Weights of a small transformer language model.
Size: 11 layers, 2 heads of 128, vocabulary 2048, 25.4M parameters.
Architecture: RMSNorm before each block, rotary positions, untied embeddings.
Training: a variant of Muon for these matrices, 12943 steps.
MLP neurons of a small language model. Each row is named by its layer, matrix (gate and up: input weights; down: output weights) and neuron, and shows model dimensions 224-351. Each number is 50 + 15 x the weight over its row's rms, rounded and kept within 0 to 99. A neuron's up and down rows have the sign that makes its largest values positive.
Before each neuron's rows, "fires on" lists the tokens most often at its 100 highest values on Wikipedia text that the model never trained on. A number after a token or word is its count.

fires on: "n" 18, " |" 18, "re" 12, "le" 12, "ro" 10, "l" 5
L5.gate110:57 76 53 39 58 48 25 39 45 44 32 71 36 27 81 57 56 85 58 48 31 79 41 46 62 51 57 69 31 80 55 64 40 51 63 50 61 52 55 65 52 52 71 49 71 47 63 46 25 50 60 71 50 68 63 33 83 58 20 53 61 57 49 44 55 38 65 57 47 66 36 50 41 15 37 65 62 55 48 51 36 29 63 63 36 47 52 61 48 54 60 50 08 57 59 51 38 45 32 35 40 76 59 61 45 43 41 45 53 45 59 95 54 50 52 68 66 53 41 61 45 60 60 12 41 69 45 18
L5.up110:41 29 66 38 53 65 28 45 43 71 38 44 55 59 76 42 48 57 33 20 88 64 37 33 27 52 57 76 49 60 31 35 63 61 45 56 50 50 25 60 72 68 51 44 45 53 66 85 65 66 52 63 56 65 38 70 58 43 51 69 58 20 70 31 48 55 51 61 62 18 61 60 60 69 43 77 50 23 76 45 38 36 65 64 49 47 64 58 51 67 47 53 53 13 28 57 54 39 36 43 64 75 47 83 50 49 29 70 34 37 49 37 61 50 30 47 41 47 68 64 59 24 50 25 73 63 46 62
L5.down110:51 84 37 21 54 31 70 42 56 44 32 49 52 00 30 46 45 54 38 63 17 55 53 57 64 51 44 44 72 53 53 69 44 30 33 57 33 49 67 36 41 45 48 51 64 47 27 14 26 31 47 52 44 38 33 38 62 46 36 41 37 79 42 51 58 42 37 27 45 75 55 40 58 34 24 59 66 69 64 51 39 46 55 25 49 52 51 84 35 04 54 51 26 59 33 33 65 47 63 50 38 69 58 46 27 45 63 35 45 35 42 46 52 78 69 84 48 41 54 38 58 83 54 59 27 44 61 57

fires on: " station" 19, "us" 16, "el" 12, "le" 10, "out" 7, "ü" 6
L3.gate1006:68 45 47 52 37 54 85 53 23 36 46 33 40 53 39 39 60 50 59 86 61 36 58 41 43 32 53 40 46 47 20 56 49 30 47 41 63 54 41 61 63 42 65 61 46 55 42 45 53 55 36 47 30 27 43 52 43 64 41 62 28 61 24 60 34 31 52 59 65 60 37 38 81 54 73 61 64 48 66 70 54 42 65 41 53 69 23 45 47 26 52 44 51 67 28 31 41 29 78 70 51 56 46 25 50 56 45 47 49 35 53 51 21 62 28 47 54 54 58 62 68 55 45 74 34 36 47 29
L3.up1006:56 28 35 47 58 25 54 59 49 50 78 50 24 47 36 75 48 54 64 53 42 55 56 37 32 74 51 56 41 70 42 50 47 50 64 23 42 47 55 07 41 71 58 24 34 51 60 48 51 54 47 47 57 50 60 34 69 57 64 61 62 44 63 43 33 60 28 55 33 43 37 32 86 32 62 50 34 65 50 55 60 79 45 55 22 14 48 33 61 61 42 64 74 54 17 69 60 66 68 60 63 51 34 34 39 54 47 47 46 17 59 66 84 48 46 35 44 37 46 65 61 53 42 76 68 53 22 35
L3.down1006:48 85 59 48 47 70 49 57 50 38 48 43 57 36 33 28 55 45 35 48 48 49 65 51 36 42 42 35 36 40 62 46 72 30 41 86 57 21 13 49 52 79 48 48 62 48 30 28 37 68 57 62 38 85 26 65 65 64 70 50 35 54 51 30 76 51 63 12 68 48 44 46 40 60 74 43 65 28 46 61 41 50 67 31 48 67 59 51 64 31 44 48 35 32 46 50 59 49 23 59 61 46 72 51 47 55 46 70 57 47 18 42 60 46 45 54 63 47 44 30 43 29 28 35 49 37 53 54

fires on: " |" 49, ";" 21, "ular" 8, ");" 7, "ary" 4
L2.gate265:57 69 56 23 35 36 40 42 53 53 56 65 51 60 55 38 46 48 70 78 45 44 64 46 66 15 45 44 55 51 59 39 53 49 48 42 57 82 59 74 25 40 46 60 78 60 55 47 72 76 16 50 57 39 53 33 51 49 34 41 33 56 58 62 49 58 64 58 44 59 54 46 63 52 53 36 30 46 26 49 34 39 78 36 57 49 66 51 40 57 39 57 53 43 64 47 56 45 60 69 37 43 58 38 44 62 42 67 52 65 50 49 49 36 20 56 43 46 57 11 71 58 51 54 39 55 36 62
L2.up265:56 71 29 17 88 29 34 36 71 59 52 66 54 47 62 59 24 42 86 65 29 34 78 57 43 54 50 84 44 56 57 48 70 69 42 38 69 33 40 50 53 66 45 73 76 32 44 51 75 52 55 87 53 60 53 77 66 38 57 34 64 62 54 57 63 61 69 54 51 69 39 49 54 45 45 52 66 40 58 60 31 36 54 55 54 47 35 54 43 47 40 40 40 74 51 57 82 47 53 41 63 25 37 46 67 49 52 44 23 46 57 53 87 50 58 30 34 66 48 38 72 62 38 53 45 34 71 57
L2.down265:68 54 64 71 64 49 46 64 60 43 37 74 64 65 75 43 50 58 78 23 75 64 73 34 65 23 83 43 24 44 52 38 44 48 59 33 46 45 47 36 58 72 65 45 64 37 29 62 40 51 59 51 39 57 39 44 45 37 33 66 57 61 50 65 61 55 49 39 53 71 68 69 46 50 66 64 78 37 34 57 50 54 40 66 46 60 37 58 44 36 44 51 52 49 49 55 61 88 21 60 66 61 54 85 56 37 66 42 53 49 54 65 68 67 64 33 40 40 60 63 57 47 46 29 35 33 48 32

fires on: "as" 37, "g" 15, "ag" 5, "in" 5, "id" 5
L7.gate471:37 57 21 41 58 27 30 51 50 44 49 46 47 19 45 50 58 46 46 44 34 86 51 64 32 66 60 47 56 45 53 57 50 56 75 47 51 28 70 53 53 39 32 45 53 68 47 42 55 59 61 48 87 44 28 51 39 46 37 48 84 58 66 52 59 51 17 58 51 66 61 73 41 56 76 37 50 50 40 37 62 61 43 50 50 09 66 17 49 29 38 79 76 62 35 65 44 69 42 72 15 28 45 48 47 60 73 56 51 44 02 75 55 61 69 17 30 31 22 42 39 33 26 33 51 42 50 57
L7.up471:75 19 32 48 72 41 55 39 38 43 20 23 67 33 43 46 54 65 54 36 55 50 51 54 38 34 63 33 42 47 63 45 35 69 45 49 56 67 49 70 56 08 65 37 57 29 47 31 81 44 55 45 48 46 62 55 71 35 64 29 55 50 41 81 46 70 49 46 49 40 39 50 91 51 64 46 69 34 49 76 48 63 46 41 33 53 34 68 37 32 27 55 51 56 30 52 59 63 45 36 59 57 27 56 74 22 59 62 43 34 23 60 54 55 49 49 36 43 63 55 38 52 77 71 45 60 50 56
L7.down471:53 41 49 48 33 55 34 68 40 52 61 61 59 27 32 54 43 57 43 69 66 63 56 41 53 46 40 49 47 78 51 64 32 24 68 41 82 43 49 58 40 46 28 54 40 31 46 57 40 50 57 40 51 62 64 24 58 53 41 67 59 51 69 52 64 87 35 39 28 60 87 48 48 56 46 49 36 56 28 64 41 12 62 31 46 27 46 44 44 59 52 43 22 54 44 46 56 45 52 40 63 49 51 47 44 40 48 62 60 43 64 36 46 60 32 22 49 55 59 19 43 61 30 44 59 57 55 62

fires on: "ol" 18, "ot" 18, " Min" 16, "ag" 15, "in" 7, "et" 7
L2.gate0:33 60 21 53 55 35 58 51 42 46 81 18 59 46 30 50 58 46 52 50 44 25 31 72 43 47 56 37 27 54 46 31 85 53 55 27 40 60 33 43 38 56 32 26 45 48 41 64 61 54 44 36 41 52 39 61 86 12 39 41 59 73 49 50 37 25 40 77 47 32 38 49 59 41 66 52 67 34 57 58 34 56 35 51 49 46 22 18 73 57 62 60 59 42 63 53 47 67 34 78 42 42 31 59 53 48 85 31 78 23 39 66 67 56 67 29 35 27 66 70 18 44 26 58 76 67 56 41
L2.up0:51 68 53 62 57 40 51 55 65 40 34 46 62 57 53 48 55 45 68 60 66 39 42 70 57 35 73 37 33 55 55 51 34 71 47 46 51 55 25 44 79 37 74 25 61 42 53 66 52 37 79 46 50 54 29 69 55 29 51 64 32 43 28 49 42 40 36 47 53 51 45 50 66 36 34 49 49 58 61 54 24 78 28 41 25 40 11 63 46 55 47 53 42 54 34 77 44 77 17 35 55 31 68 76 23 39 54 35 36 50 48 46 64 73 40 31 48 29 62 40 16 58 44 61 56 50 50 67
L2.down0:37 27 30 42 59 51 41 49 57 27 49 76 48 78 52 83 71 19 68 48 83 45 51 54 50 65 51 48 47 47 47 30 72 13 23 27 40 48 46 54 55 81 52 73 46 90 37 56 49 46 37 42 55 68 51 49 26 54 49 41 38 47 66 79 40 48 41 44 38 51 45 43 36 27 40 50 68 34 53 44 52 48 56 62 61 50 60 65 35 65 40 53 46 78 25 57 34 46 46 75 42 39 54 40 66 54 50 44 64 49 57 44 24 22 64 49 49 33 76 53 56 48 45 30 60 43 63 59

fires on: ";" 24, " |" 16, " when" 10, ");" 10, " War" 7, "old" 5
L2.gate310:49 29 64 37 50 43 20 48 44 32 72 74 25 58 33 35 43 59 63 81 50 23 76 37 45 21 39 49 57 59 56 39 36 35 66 37 60 24 67 47 53 55 74 52 60 51 61 30 74 54 27 45 53 78 54 28 71 76 44 70 41 60 45 58 42 45 63 59 51 41 24 41 45 74 42 37 55 81 48 63 51 36 64 39 45 58 61 53 59 62 21 57 50 30 57 70 46 29 68 63 76 69 77 52 52 49 59 54 21 71 27 52 42 59 43 65 40 45 77 52 47 42 55 54 47 57 57 41
L2.up310:20 80 61 62 69 65 53 64 61 69 36 79 51 52 71 38 41 43 70 60 38 16 70 45 60 55 49 54 42 48 46 33 56 53 46 46 59 23 40 35 63 38 54 58 85 35 35 64 45 37 45 75 78 57 39 47 69 48 68 63 59 43 63 86 59 34 63 58 56 42 45 45 46 68 53 66 42 46 84 49 54 41 38 45 69 55 55 52 67 59 39 35 60 38 30 52 49 70 64 64 51 61 48 53 18 55 29 52 48 74 47 26 69 45 52 47 53 47 36 20 54 58 61 54 24 44 50 70
L2.down310:78 50 52 59 53 55 38 60 34 53 38 29 66 70 46 34 28 80 74 57 69 55 71 33 44 60 64 51 63 39 56 50 52 42 41 55 47 47 36 40 44 54 56 56 64 51 66 55 66 52 27 58 33 66 56 49 32 34 64 32 73 40 66 30 69 70 52 70 43 42 70 68 31 43 56 30 59 40 47 39 47 96 59 61 55 27 53 38 53 55 31 67 36 74 60 53 72 72 27 23 73 59 52 53 35 60 80 46 67 38 32 56 56 53 52 39 72 43 49 41 54 56 31 36 32 72 28 56

fires on: "ol" 28, "op" 23, "re" 13, "le" 10, "e" 5
L2.gate1121:77 39 53 35 46 40 34 33 45 68 56 60 59 48 35 41 42 66 34 10 19 67 53 11 39 48 51 56 55 44 63 57 33 65 75 70 62 67 65 56 54 74 53 54 61 42 50 74 55 45 37 64 37 81 44 44 66 37 26 37 71 50 43 42 27 51 66 63 66 36 69 39 43 57 51 14 22 58 40 49 75 47 60 84 35 44 65 66 72 65 33 45 41 38 50 76 42 40 31 47 04 60 29 56 34 37 37 45 41 59 24 62 48 35 61 73 66 65 49 59 52 64 34 19 53 43 47 40
L2.up1121:36 56 45 04 23 35 47 53 45 52 39 94 33 79 28 50 32 68 30 69 57 57 50 58 31 47 45 57 63 40 44 34 56 46 69 55 81 46 54 66 68 47 46 53 77 54 81 56 84 60 37 34 71 48 41 39 39 53 55 55 42 39 45 65 53 71 54 52 29 26 52 45 67 68 73 31 60 58 39 24 42 41 76 71 36 56 31 55 68 59 41 50 38 47 54 61 20 27 45 72 09 38 82 46 41 53 32 29 52 42 67 71 56 25 18 54 23 58 68 37 40 52 71 54 32 48 23 63
L2.down1121:50 14 79 67 49 83 56 41 40 29 54 56 73 12 59 41 72 82 55 49 41 22 50 61 47 56 29 77 71 41 40 66 53 53 44 33 27 42 52 31 60 50 66 33 56 56 45 50 43 50 57 55 28 37 47 52 81 62 56 43 37 47 58 62 63 43 56 19 50 59 52 53 58 36 51 72 55 63 56 74 26 52 45 29 28 45 52 46 10 26 77 55 48 64 74 24 46 46 60 24 52 43 54 58 71 71 45 34 57 24 48 35 22 54 52 45 38 32 56 50 36 61 46 52 45 59 75 59

fires on: "in" 22, "ol" 10, "let" 10, "as" 10, "om" 9, "ron" 7
L3.gate1000:42 54 34 29 47 53 59 60 17 36 56 18 33 24 48 42 65 64 50 61 39 39 30 54 54 70 52 50 39 50 59 58 64 26 49 46 40 24 31 45 41 36 56 55 40 33 51 42 27 60 62 67 56 75 38 36 84 41 65 45 68 50 44 55 41 77 43 53 50 72 38 35 55 83 55 69 43 64 95 36 28 85 46 63 82 45 43 47 72 23 72 64 60 41 44 75 56 60 35 66 38 60 39 58 18 75 47 34 72 26 55 73 51 46 70 64 38 21 29 64 22 67 25 42 65 50 59 57
L3.up1000:75 72 39 60 38 54 40 66 55 56 66 61 37 49 58 42 37 40 53 73 72 66 39 68 37 38 57 53 49 38 69 33 64 54 46 75 38 75 37 50 49 46 54 52 28 44 32 47 54 51 50 29 34 55 65 59 62 18 53 55 59 50 60 60 63 21 29 32 35 44 54 41 58 54 52 56 49 38 85 36 69 35 29 37 46 56 53 25 64 69 53 46 53 47 74 76 21 63 20 57 24 53 75 50 49 22 50 57 58 59 46 62 73 30 85 60 38 61 52 56 36 63 70 50 60 31 39 49
L3.down1000:23 56 72 36 45 41 48 55 60 55 57 61 56 33 42 52 68 42 42 34 58 29 47 69 58 72 58 35 73 56 59 43 55 40 46 46 64 46 53 50 45 30 56 50 55 52 37 50 47 47 76 72 44 87 09 42 54 33 52 64 81 32 56 53 40 59 75 44 63 78 41 30 81 52 64 37 61 50 16 62 41 48 45 42 42 51 48 41 54 28 52 41 38 46 82 42 50 45 60 39 41 34 17 66 50 67 65 44 60 37 45 66 54 55 43 38 52 68 30 32 30 52 11 70 69 56 52 36